{
  "num_hidden_layers": 18,
  "hidden_size": 256,
  "num_attention_heads": 4,
  "num_key_value_heads": 4,
  "head_dim": 64,
  "intermediate_size": 1536,
  "vocab_size": 2048,
  "hidden_act": "gelu",
  "norm": "layernorm",
  "norm_place": "pre",
  "norm_eps": 1e-05,
  "positions": "rope",
  "rope_theta": 10000.0,
  "rope_fraction": 0.25,
  "qk_norm": false,
  "attn_scale": 0.125,
  "bias": "none",
  "tie_word_embeddings": true,
  "parallel_block": false,
  "init": "normal",
  "init_std_qkv": 0.0248,
  "init_std_o": 0.0248,
  "init_std_up": 0.0248,
  "init_std_down": 0.0248,
  "optimizer": "muon_variant",
  "learning_rate": 0.0178,
  "lr_mult_down": 1.5,
  "beta1": 0.93,
  "lr_head": 0.00879,
  "max_grad_norm": 2.0,
  "warmup_steps": 200,
  "schedule": "wsd",
  "decay_fraction": 0.53,
  "decay_shape": "linear",
  "final_lr_fraction": 0.0,
  "batch_tokens": 131072,
  "max_seq_len": 128,
  "doc_mask": false,
  "train_tokens": 585400000,
  "max_steps": 4467,
  "dataset": "wikipedia_en"
}
MLP neurons of a small language model. Each row is named by its layer, matrix (down: output weights) and neuron, and shows model dimensions 32-127. Each number is 500 + 40 x the weight over its row's rms, rounded and kept within 0 to 999. Numbers have three digits each.
A block is one neuron, or neurons of one layer that tend to fire together. After each block is what it responds to, as a language model described it from the Wikipedia text at the highest values.

L3.down69:509437485608551522495489468449450544518626552483488500524505552528485498514573440472515568557462497523534514444508535450428463440473502487528468547508478517456512461486482553507551476505454449481466457497477507542452513439534510509417515507552492512508513482560479552505389541434480508460
L3.down113:531540533540473519557494442452519443499529479491562479491431584481513505473510473447529476477431518522495517464452491468490535471515522490471434526457554474508470511532501516544545483492471533509423546509483526474449486427576452494476547417542428485513534532528492513434515621487569462490
L3.down154:511425579583487596499529448435467504489534501418506509555455433534513460471524527522511498534461529483464476535541475483494456604481530520503436505561507562548448530443477458543475497553496484479438474539570460561517479521441437462426486535489581505512472491530507542467488522466487495415
L3.down263:517469501578518535507521526450510439574529447448521521466585471570604539547523521496542478552485488506555500476505525506478501430421462444498484499534497542498511559537551526511465486455547475483482454472518473436477460448489445504473586482501532549553573467506534559504447469489526571520
L3.down269:462502481465515507480494491496524464516461461473383514521469435512499519434573446479498556552496502507506432501483503477559555604504494495510466508585498508511418503530490578520586505489539518553509463524509506466510452570503527551461442510506589538464443474476522516482477512477537493500
L3.down427:508479513473539488500515490519462421573470435469600537512543558501457434527508544509512462567423505483531474447474476553499495486525536452500501499563483500541568518399510555460479464508478518582484484457486473528536547535562523499479485537485482524475540458496542588494563535447520567491
L3.down450:493515433567509433591572502392520473545570467549472471568548481495461557588486476512480554566489455525511512421464514509465446431484490496509527461470506475459470409552572517501480473526504513509555529517431538543469477528523478573496469497522555495485552550499485492518457475507576508488
L3.down471:497405517522474467526489532543481470518534457466407564475563539502551501531552489454453489451469488489555466581492551487499412502466450463464500562522500469458460523463515553467534540477494559502459494573479491448499559520494462486492557512470471548437538526474518489449487520419502516534
L3.down595:567523558426552555497489464527522468552497539477490528500466524487488485534512478488502474534489493448468465405507512520525472527543548528459506547496539511470532490498448526473456497398512541423576469469489481534531482466463511582483462381551506534521522495546441508493478539487478497436
L3.down622:403400502526512557478518432446432412536493430524549491488513471529544465503482502493525521525466493471563476521523484503532462456487461508461468432524530555468505521526506475518498458435546508513485540503533502504526482556528495466457557486532505556532536454536500596481457504484560544545
L3.down666:542514499487522538514491462543461446538487542508457476497439492463544488479535558460441556476500470532491481516532527441545454586543396519459570439475513525539506469426476486550495452429484541502509442414495458526514428454469495412445503548535477508486527481529478582468519579472477585493
L3.down1069:470488564542463559492520518583402484487454560474478489504483542523511533519485521409616473466454499484509446475501482433569552471552456542525465537486476544492509499520552491508557520499460534466533540509546482463517512550524527540460468509554458530551512500466506497527485551451525414491
L3.down1280:479518522548481544521503541444415414408479517546582461557549493526508482485560454515469483503534395499503604491551561531508498486534478487510464497518456519474545536516498475531504464545511456426471568541469537431553531511465459545511467582549557534573501477501529438441470515492520511484
L3.down1290:482414522507538483433480538489495482530502580457454508527549464522489526551424461483545518495536469477428526440484500547458501455566445448468474490426509464462528545496558450534596561537509422512445447463494541478462449554467491497559511493543582515536606512491439520505563452554575492454
L3.down1411:486435485491497521487476488474444499431496452409541489587467488455517477518518473485484518573449519457547456472513407568439585461555534539457509450506467512540497529525538473487442463509555533488518538526568444468516452428449551458502512549470559503483461479512526464466512471563479468519
L3.down1464:534512493465464448506546468519463432456479495475495501485521489466561417517496538498479553585538499480542489478481540445584483509504474522491450488521501516517521536501544516500461501516519507508554481463549481492504429517471502467491410503525452552554528499484460459481418566497576498475
Description: Person-noun word endings

L8.down120:450427430516491473485511447440553508486487545476516518486471517469476446510527457513512579517497522549503541493524443498519567621533513519504514561497507389582543490533499435431475477544437463576489500459505506560527468413533448475496524491478508487477478503549441532402523525479511550504
L8.down1096:510514528456560415485473516492499549522520457518472488505517545538492551492490512525521560564478541549552509462484426466429496458459461502528502500511415541546526510501471543467500502484488496526533535489501520498425516504554490522442450554600466534502460504549522527513470458461425478543
L8.down1289:587482509588575423420536455522499541479553479536499504450510503405485447552550503528513557528506435499469453512478500516509458538493402515538478550451535489535525505469495468460540495560485576498518515473492540535543532510508506485549529499500491526476466432525527494454528525540499487440
L8.down1303:520481422569512511483412524437565471458472453511472423498567504515526519498500536521536482495459474478490527454548516485410490515551471472516499548478571532527501476438533519485513487488561408488394500439501565464540501443464523462509511484498516544500555437510540532577507539468518457559
Description: Mid-word name fragments

L10.down110:455507508486513501474463507511490538445491467503501556515457483533520488549483460565479491499481514483539500476503513484538603542477512523535437479503490476541517551553462519491465533498557513476454448467483479518468481506467487570528463500438534522575600447511451516528503545490443466537
Description: Numeric values in stats

L10.down451:490492492423573430530503559542483497544430492468482522509515458485397471518424496537497531511462511456555533504520523444497500564514524442427491567498529497555473518531534503463498582463544494519484433480485446451543507480559563475507487531630576530584515574517531539588507478472538442476
Description: Mid-word name fragments

L3.down15:537483450465491525431516495543525533509460511535487483578471416556501523540595479519508490514485533570581522500590476445493520531496519563473444457513518488506520537606460457502442487484466473473501488511490523450438466420458474538509483452484534512556509451488519509473457535564499504577
L3.down39:514541516493437477422542483492521525422457492439458471442437520540436512460552531471582529482516448541516458513507486475518520543455475552481484495487522553513545534477514492477449552459500589526594486578493520500533548553470475468465530540488523492470498467508549491537518502523525496559
L3.down57:513373487500527491467452486541480500487564582525449459516483485480455526516507463528530552531525510484552492476441548471524511542456502557540525488515551543449540535552505529496566512505504503516463560553493460473464483454499444475503512510506526444552463405524453494540538459504536435488
L3.down119:527451536480540491443515492495492526495579484515474530483410469575535513513536445488573584517519440492568493498477562451427506559454486575529466569482558473447552514572513519529555531502498507508493522485509386440436429548444468500498544490528546527606511485593570546475478469530474511558
L3.down361:505536426461507452514481536506544512426531554475538506501488463498514557448503483533486535453456549512568513430563510496546429547462483547508489476458505539478440541504437485462509548507502493489488519493521479486393505437503484446495504525504480502512547558529580496514453484394449547563
L3.down378:509454497458525459509526477421508530456582514450484521535480489555493544516498462564461520547462477408542536481503471511472462509531489497473474474569505513490486493576440459500491544493494541456535466545483439406489531369497548476520455525507526570520529517540581500528422505529534478521
L3.down381:454545572481508535525527466491509435529456510484459503496440397521422397505518513492460539471469451432579514484523526457539502554488432574509445542511487448496530552560478436539460517465478577461501529484539436489468501515476536524467541518501536471498429532500500470482511549454535506439
L3.down437:571475519557474503483467517540451460459488502487512493515449494508468512521602484529509559539523459520482447525542500512549479451496512467562457546479524504542545520531423423500513518475534429505506566475589489507440545523477495502465481501547573535582463455451542414531483483486476519486
L3.down724:523403480452534484487540497468442495463533458571515491491479475535479486480555508492533548460519449547528423534482479488482463513452504572493532511506534458490524555509465509554511532425497528524526476451538473494439488432482487432474510524591528527561433477475562495520461524524467487531
L3.down840:455497444458445535503476473469519506531494554481472535467606497504513506490430477557480516560527573433471517532503491473437487536544503420480529463498520541465563582546465467496561566521492507489453537532412498484530531563541505530440484476432516459569517507558464504435520503519496467501
L3.down842:498436464509478484533448490420535517413471538565497578566476518538431481492575459554464511458516543522564545528479404459449491440465467517501527535457454506460434599482520442496552470489487492552520437519469529422442516487495435526521530421552527544539434513537540541473466521473565530518
L3.down1009:501472527467521517469517508533464517420493469473503499494497527433419486509491422508544517501570461473498460522519547524533456582522525558505520497563497522465516547522544524577526449466540584448449569524498539449503544480520432501490499528490519431533465491521538532526458498540481427493
L3.down1104:502513556526484504532433523475505513454557472514447466516478523428500490505521438461469532501387504490461504488484493419553559528549527520562529524499488521452509492512517504509475566519484566495568518540496551570431520495460519471500510499510539540558561508542590545468478559572508550533
L3.down1175:514457464525489475507558509509503501501434503496395512555540535529459397545490571474488532433497475469554513483511517519467530454609539497429480503496535553521542588429522479463466506552591462475507498524536519501438502556479443522491432483500501508575583416520479515454523559501529487521
L3.down1268:522441493508445579463536567526482451423553475477475484539592505534471457489596532481540513451510511471575587482526499541487478398550510527544451464461582475500479540550503438469489523492482489474474528513565585527464463529503474490429428506515542526534516538499505479524486534507453456478
L3.down1296:520435533554494582497464570454518495475480410436452523467586506498431528519425508510517546537438507550497492511483520528470465499491483439528464479496597448521416498533470512527519493450518498492421509505552485429444484498523507529557518441544536480546488485528488502535527493513492553455
Description: Mid-word syllables in foreign names

L3.down92:520523470509539436515538448389505474553488517534510500468479513589548429505474583563440483432484412452440427493527510599516489562520506512514498481539455503499447548505546534475558493522512469446524452442499548465536552483496510547547490527462541519497511548532511478484506462456537439456
L3.down126:390468494455472510553596441497460497439517476538429500500485477488496448595489470506494455516466529484542420460510531491487463434551548489508498527535485538491489531484495546485511472464499484552413491525512519568499452501476573436453488505501487500571530437582537441453493507499495483469
L3.down138:512534458485467499531481539505526460528505390508552559467512540509429491488486476493526449564535422470439516498476516484533555525439499526551472508467472450477529550501525478540481428501452465493591456513491477536538450529542479467481464536525460519619538517504495548535576525468446520545
L3.down289:513419484523561494525511525491500377435556523429520486504470568481485423507548419540494501443523504474503510536475463441556522490525497476535504534558552499482551454445525467591463468519482501386541503558511556478466534492502525470492542508499564528481503497485515465547462524510439484516
L3.down325:484458562590576554548434451387475417484493491472450588511454469501490454469478482452580505575464514514551470526509472544523513492533492553531499503480557495535584452390487508487533542473497489541521404554507466486498497454507506541522467477478500467564557508485487489486516504555511450467
L3.down434:447482478463486511448458486553508519544531511491467528484467592533541551394509535554472537542443491500538502496437532484473514511488510479502526483571416530458505469397478486480445418500498492535518511494525489463509525553523489425491513504577453554492460493529498544513495514490535487533
L3.down487:510501434473492514540563513545456512500520522570513544414449532551563485496521520519492448493486505484497468516546458510559492525526418478452441434509488531559554485495549477475483489616484499571522516465457436555455463488498550437568443513522521530459517503499537482503514495579507566470
L3.down597:550479452525457538496503457457506476523443457513505446492489464530547585528522486447471481458458538529453497539533591536517542503553475492488459513456479506509544480447517450441497510478420472513482471527528481521522520475495497434442437440471421522579493473473484512488485503491579495465
L3.down644:479466534446497419396530520569477567572507551553505521517528496494463550458549443498462460520548481512563545478571533508544524496521450469476526572527452554491444462489521517473483481531465510446501508503420472506490492459515516436492541519485539477493467530506574465525442558567474479563
L3.down777:520483470530527504512542558515477555461514433491500552499443485489501489519502557511503549470523563553474497503465433464529478532536531522517483481503480526463499495468562473508495527429444560510524516542510520513585529549518562456555426467496611487519482464575529449540547493439454496526
L3.down1027:485505553520576428516528482526457491494458494526585525492475589510436462550525489394535490488453471424517572459565553416555461505531510503494442499512437465555483542583533468508401485513543505534521541461552484434521469429523489564472471478450453413497542504444502514509555462471498525480
L3.down1188:507549497549518563531513509533489455551369557454541495555464452563515510483522498522516504475517452492494460530433522478515469501543468520503559441559518531491496470507512462484527518543490483548525521494456509547511516492532491493451489479483435416539438538469472563495442449512539506467
L3.down1200:498515568557572471514541541491434513480480532496433508414517445517493514489530485527540488540553555563523542530487505585484472476524482450420521564493402483587496574515487539526511468521533497532524434447485523478531468445464525475578541447540468523478525465541419569437496536413458517471
L3.down1215:422447466472478511555513575494541491494500399505551444584438510480502549445543523426504472534439522496460540488465460486509465511484450546490570465515419491533494497498533404458519536488432517500509466509552578492517540549561460468441439465556521468520481557493460450451515518489508507433
L3.down1274:439573487452529450502464430527442425510547460516461489445449500494486476476441517506514494451507518536498421524470526455521440476499493499551523468488476486607489473531491465464491544498599544531466431536531494539508498481409505471485491529488561516529589550552501480461542467548443436553
L3.down1304:512468481492480427481422477521495551540524566482498454513485470508476537518540506531544539479491433499553511459537571433482527511447469459537495490475538514544500469494563422504387484498485488516509478476512543531495572521456505569504483527596514481521601496512507475496472519462502425556
Description: Second piece after H-

L10.down423:557504469514500531505506479536407522456493503512486562604494419505488524529587515535534518454424460516429514493573448540390529506539481474511492487460500487463486479462420469516466436448480525507530516550536470486459497530425545506512486460504536562501526566513512463568445444482450451482
Description: Mid-word continuation pieces

L8.down352:462474451544499442531472432498565482484459479518435598502584570526451475456549554499512497523391425506510463527552502514490573508523545475538514483467526465527540518585537502500477507537472428490522530498460499500461451491547487442460558514544513473566539448537543495581543451499548495580
L8.down576:530394484522460505502509412573495559479536507443522576502506530521526549514545475485434467527510521568532496484518520526422528495493519549541501428475474517524542551560548550561501500514485467545484450437464453529496459442445512563464520534598539499492484412533545540482550509494535489460
L8.down1134:498436525452472447533485622495411459493436494522436470540521508522433478517516531475572469507527553547490533483483548454504490515512366511499523469559497486554486523507424522527512490516518582495452516474476488447512531517518518453517577534508543440586505443557507481548561516552504479547
L8.down1354:528422469554515509506536550549467478487494538507546481554525498493490553570589487512485502511601538477479494510461544510529530503503497478474500474490508437529499493550446497505558545492426545493478484487421503547472452513543456472440496495546571450535448537476466447487449469507517487526
Description: Mid-name word pieces

L3.down26:571560510471535593445525487460539469451465514512540455509513454505567445540504493427582466460462496482472538510538503482613506471486472549588435499495487526512484512521542464498500476509397533465491491579476496540580494462549450469495479443548456512462545532376479504456558523470573543456
L3.down31:451528474485547507455509530500470497528436531399480523533503455487438471526525512498561558430537481431486476520453484426502485471530479434545463482493495489548436538411477485471472526417465474549560457519517489489556507542549413475453444458513531573482533505512580478577545562495495443462
L3.down52:476437484440590525453512495472575519560549439504445512454453495443500446564467479392473525493537578489496485473535482458471504492450468487455539441540401464471554487507498490472547519474512505522538482479446531496453573478470492506446549469545501519498536466519497545469467543536458518579
L3.down417:515484481501499519522393534488499502510555504480496428459484493405458514514485458474523465491457467469539460494537514471523541469507500519480468516487459522472513527523574531498542548403541520525565549456479539493558482554479490612577430459508480541518494520492485483476518519507498471547
L3.down557:500542535534546541497467493507475483499482567536455486460494545447454405567515497414473427506441594449507477463520503474484470471507449525497444444420551503524551458532497508548446466444503460485474554433463487476505432461485489546564477530499492520494495459518487493525504457517495564535
L3.down572:556570536507462449555545471482453552534510479470555474426498515508518420523479521522522484462456499499492433496395487533539493511494467492464372486470563504445478528478482544491464489470599552528526502550571471518467456517511499485451473460528469499538525490452605499495563562542572477556
L3.down673:596462473576489475510478509421544491463510569503527453533467500491492517510447497467501458437488478519553465486516447473588473568521542510531564467536518553520497502465515519470513590464543462560495512490507460504447468519477500536525465520493527565532492484447515490477547567478513508506
L3.down731:459513487510529517483549496477524549479419530472480524523463511573474488536567440518455552576477445564538476481445420496460498525519518514532507405515463509571494501478510451470487505435578456427512489478499544502472505548513539582438464530515529484500488470521489509468511533441513491512
L3.down788:522475526515515512534466499468520518537523534561460527597495508467492420532544551483512440529511529462515482542486489398456523450560484492484532496496471443475529474497492496455468533419549527417521569504475474503539442528496419404449518498447463537544537465475511493567508525463535517548
L3.down804:471430450427519546478479487447507547550474509459508502539603458515568486614486461478461482498484452498494489507475495533566420558545488496553425466432467534508518532539485490493516483442496502544611517490525493446510462472572472458446532480448493537531475463513495564563515539462535498525
L3.down962:470494440524448533544423576468529523505555520537463550482582457477480492490482523482496565510520468465526581521475445479494458515535524451554408513459525507464392510464451479505506476486580461571547493478494469411437452524466468543481461461538489512493488515470535503611508485525549585529
L3.down1042:448537462505552505508519583485492477550539543555514507427487530477503474489579494477473564585547463453552503523457517573509429540486499498530486529572504557586471486520493551539527493471555467511491480476500535533501572452549425529503503461546590484502526490569505436611512510474540502483
L3.down1283:540526488558507465517510455434521468496569498539480504488490502543508445504494478533426469475428486539472518527466485406491526466541517481561484488513549445450523579433510484528525500519509436439496454469551524502468501530503535517594527509502519556501485549481510575544511546496482489566
L3.down1330:468500475480502543508440511544433501504493521521454516564494493481489525501523456471528470535555547513512530531526469595515484430539501498458415505462475516532550504452492505492500600427536490535531490507409573513495459469456525514523502432479562525582522446509477557554526607551488465507
L3.down1377:517438526550456543591581528435496478512467532442502495513562545490494460539488520515521463514494507562512471473525572535532531485543516506479502516496511487490505514447500530484504540436564533561537529582521486533443500427520425494597481512519516454484558406478458417516524522456446485442
L3.down1407:462535469518559551531576604385513522479476494445420529523470555551504446541450434536507585487470470561531554504531468533466542529571494520498476477540561512556540427529497446516472481479521525505520561490485499506457474465487416475504530446439555494542451488490502551462511526497561494448
Description: Numerals in running text

L3.down75:486525520483461422431499534516525517461501471439492479493569447503571526507546485541523487484490449585426484557464532585469494536516492461535520430522569471440420521520623525556400501511488541532502533493541577464512443498513532508536447540457496453460569546503496494509522560493493485481
L3.down124:456494546511419580615504572498494522558484571514545503460516502508551482428455460452479510511530552445428477463523514500484557512504483465474482482492454556496539514426481497513530489485556588464509475459608540556524492558561496512572464516504474416502443494476561455444479429515559538516
L3.down192:488505468492460503498493495465466560554429585525525484489485473502492580443493447485486511541433509501517583484525459477491547499474527456549439571491534525545485471490473507524555529525500483477476457541481467534432497541522567557462472499484567426482464503513503516506504505540504559501
L3.down316:548495530483503562549528435590511530558521517479473502493585505464481497515430477559537549461524515519432522535518577606447515518476474484486488460490512575513476545491531494457527429488452498509416502486462588488452483475442506473500469513566423507429480516431534428478542498465485482572
L3.down353:437473501585490508500559550491530503479452428473478528428511432439443482488461517468456453502484570518496494436485548491559439427513511589471426497517463502475548501506449514513526559516564495533486554503427540475506520533517505507405446469572449581469512499583450487510464500468459558453
L3.down400:512509494522447485555564513476483565481503479509553453527539490496439413481511589568490445491515480459452432523500507478410532502545474459478433536433579537421512461519445440533468494468516542481490520481547470554552471534501519565492507499548552466596582578441488532429499470380542518524
L3.down513:523501533611410462575434515515499494475408462558498470456503504501488445509567541477539573461503585456477545464480544439460503476549499499582533454576452487473455484465529467457517487514492445483468543471511565443506560513474478529503476489509560455508569495461518540526386497497497451501
L3.down515:522539491558484495541574532460492523551565487530501493487493502419579485501454486581507490561554543532543404469490491518487484501516457529542474486448559498557489466466489459501523504472490451559503483437563473410504522499503500483513423505546502481514639436479470532457404480424518526512
L3.down590:470502462521510503507534550461447572468484533540500477441554541524500524440519419497445541566463547506486594463559533570480482467501476533356500475499460535509434457517468473530475518580545491511542528528519463445558465570487513444509553516415536535567543458528457503549494399489536509468
L3.down688:507459518506413411504490462564422502473485483496499480526530522556456523494478499505458501513545516489558520501497460494509524467473541606488411465506518472589493503497409466481493486500473415495511509480544493500501531477504474540543448504560544492470497514498506486423567538511464497534
L3.down843:503566555515489551449552516569534527538511531431505460507495489592553501564525422523504457470472516511534527488459486476540555411557514462514459529464523486509521515506504450490512501485534424546502506467556494538579549522479519526489463463392493593529517464445438553470525456463519460530
L3.down889:471525530479482499521529494503534493474539450483547550562515514478503438520462576520527530456515433461467485564519506475524551527531468477453510496501501442585502569578500445593469483473538434411564488456507568524450503522484489541525510436515436492430442593504532484588603426467492439502
L3.down1100:514485498582511579470488504475498516479548448514456473571478470507446399506462547476508524520406437516577528520464471433529480585547477470490497546462495521429462572520461472486519526489480518596533550479501475580487506518491513506491499461451503457513461461522420475555492493565394495503
L3.down1144:491526471485596524518491524397513452526489498520471464526484456478470487501588468536498550516507451561457520590500504476461446533480478568577430475559508529468504530493565473500531523504538489538489460533443602530502488432470478575466395492490561541485588496497496495514521442502519503450
L3.down1229:483485524548495523456542481475494504437473454445502557546459494469472498453512473541514392497484486497474501466493528441429556534503552567592465440452503509476553570534538461526462498457470497493449551494514388485428510469479564534480478472486567492583486458466475469568487467537577571552
L3.down1444:536457497454539449453517499513461470526437459523424493449549497546525466467470533494499491564509537509456452455493515466497462563513515504602487544480512483492455530539492486514480488527510473427536485523511521560503439520558528513461528516499510474564530581486518513547489507480497468590
Description: Passive participle endings

L8.down224:511570440451531528481483459489465473500540447550445511398569533586525488496513523510586613500536525458474443435462485521438477512479465495522527428524501501542478504565490437554468461520483504508520469471545426501473434487491558595376480530503498487541488578468451524488488428537467512456
L8.down584:473540467536489526483460579467473456482484538486420559530467436509517517439497546564472476558516523470522469509542467506515502446542579465476434525586506456430569494555450470519478469508563572461503467493475485482453482496541492497421488533450498486482540553505488487457457509521522453511
L8.down1130:499458567554428485450486553485469479543537479478528524500484486544536555444488498473583497497498517565439470462505506547433526443477511495464506465474484570404478503482439515544446450462548479574477511465548437564485517489472524479540487493527517461504485455510463475470507465548498503509
L8.down1161:501560493566494498491477546454582410506451477582485509490466470468517472438531480505521458591462464481468479447560499504447499501479403541572510553505531528438510481552508450506506513448535508515530502456510507470467481563491516519511478450507461488545533488531459501515503565444563564461
Description: Role and title endings

L10.down951:495488546571482531407515511557512483515537488496576499493485492509543481469525491506476592526513570534498498533527452480492507454483543534432536486529463538430575432494486577494519481522506617572430540492467468482481496449474513478493499545483405476459456510463509470496502546464464490479
Description: Role-noun word endings

L8.down1150:447506510490434498512498551526510481572505449419486495602586451498501568457506502562501524517502493510456507509467461534462465494512421498535433563415449536522447489502531528480531537540448475498514454466569426477492524445456538533571470507438496539509519510488480474454571449455458421511
L8.down1170:509542493476488515475543502434529512550529542493540514532502506415533491470508486513526523475434469499535488478528450457573547550505454500522521551449440499470465466503521431496519461443516483457527443536502436513516520422473558466567478454531456500490418533467518487498473421529557463538
L8.down1216:438474575534485460572477458504555468546534518491547574510578452549520454546468455474505489457473493505510552525539483495406558463523419501512509483482520505518444523524510534467544454504532473480528559527503459483459504497553571500453457435394535522471546515482491541464441527512500467538
L8.down1413:492524604572496482460516473436482542490541475509452485482500500554464469454430554529477397518520524512494428525512547512511447502533502565455512461536444553434464520538513446458518537430482548455530463503543481434431505506421479580526459472502526534540492484534522482537560486451524554424
Description: Word-final suffix completions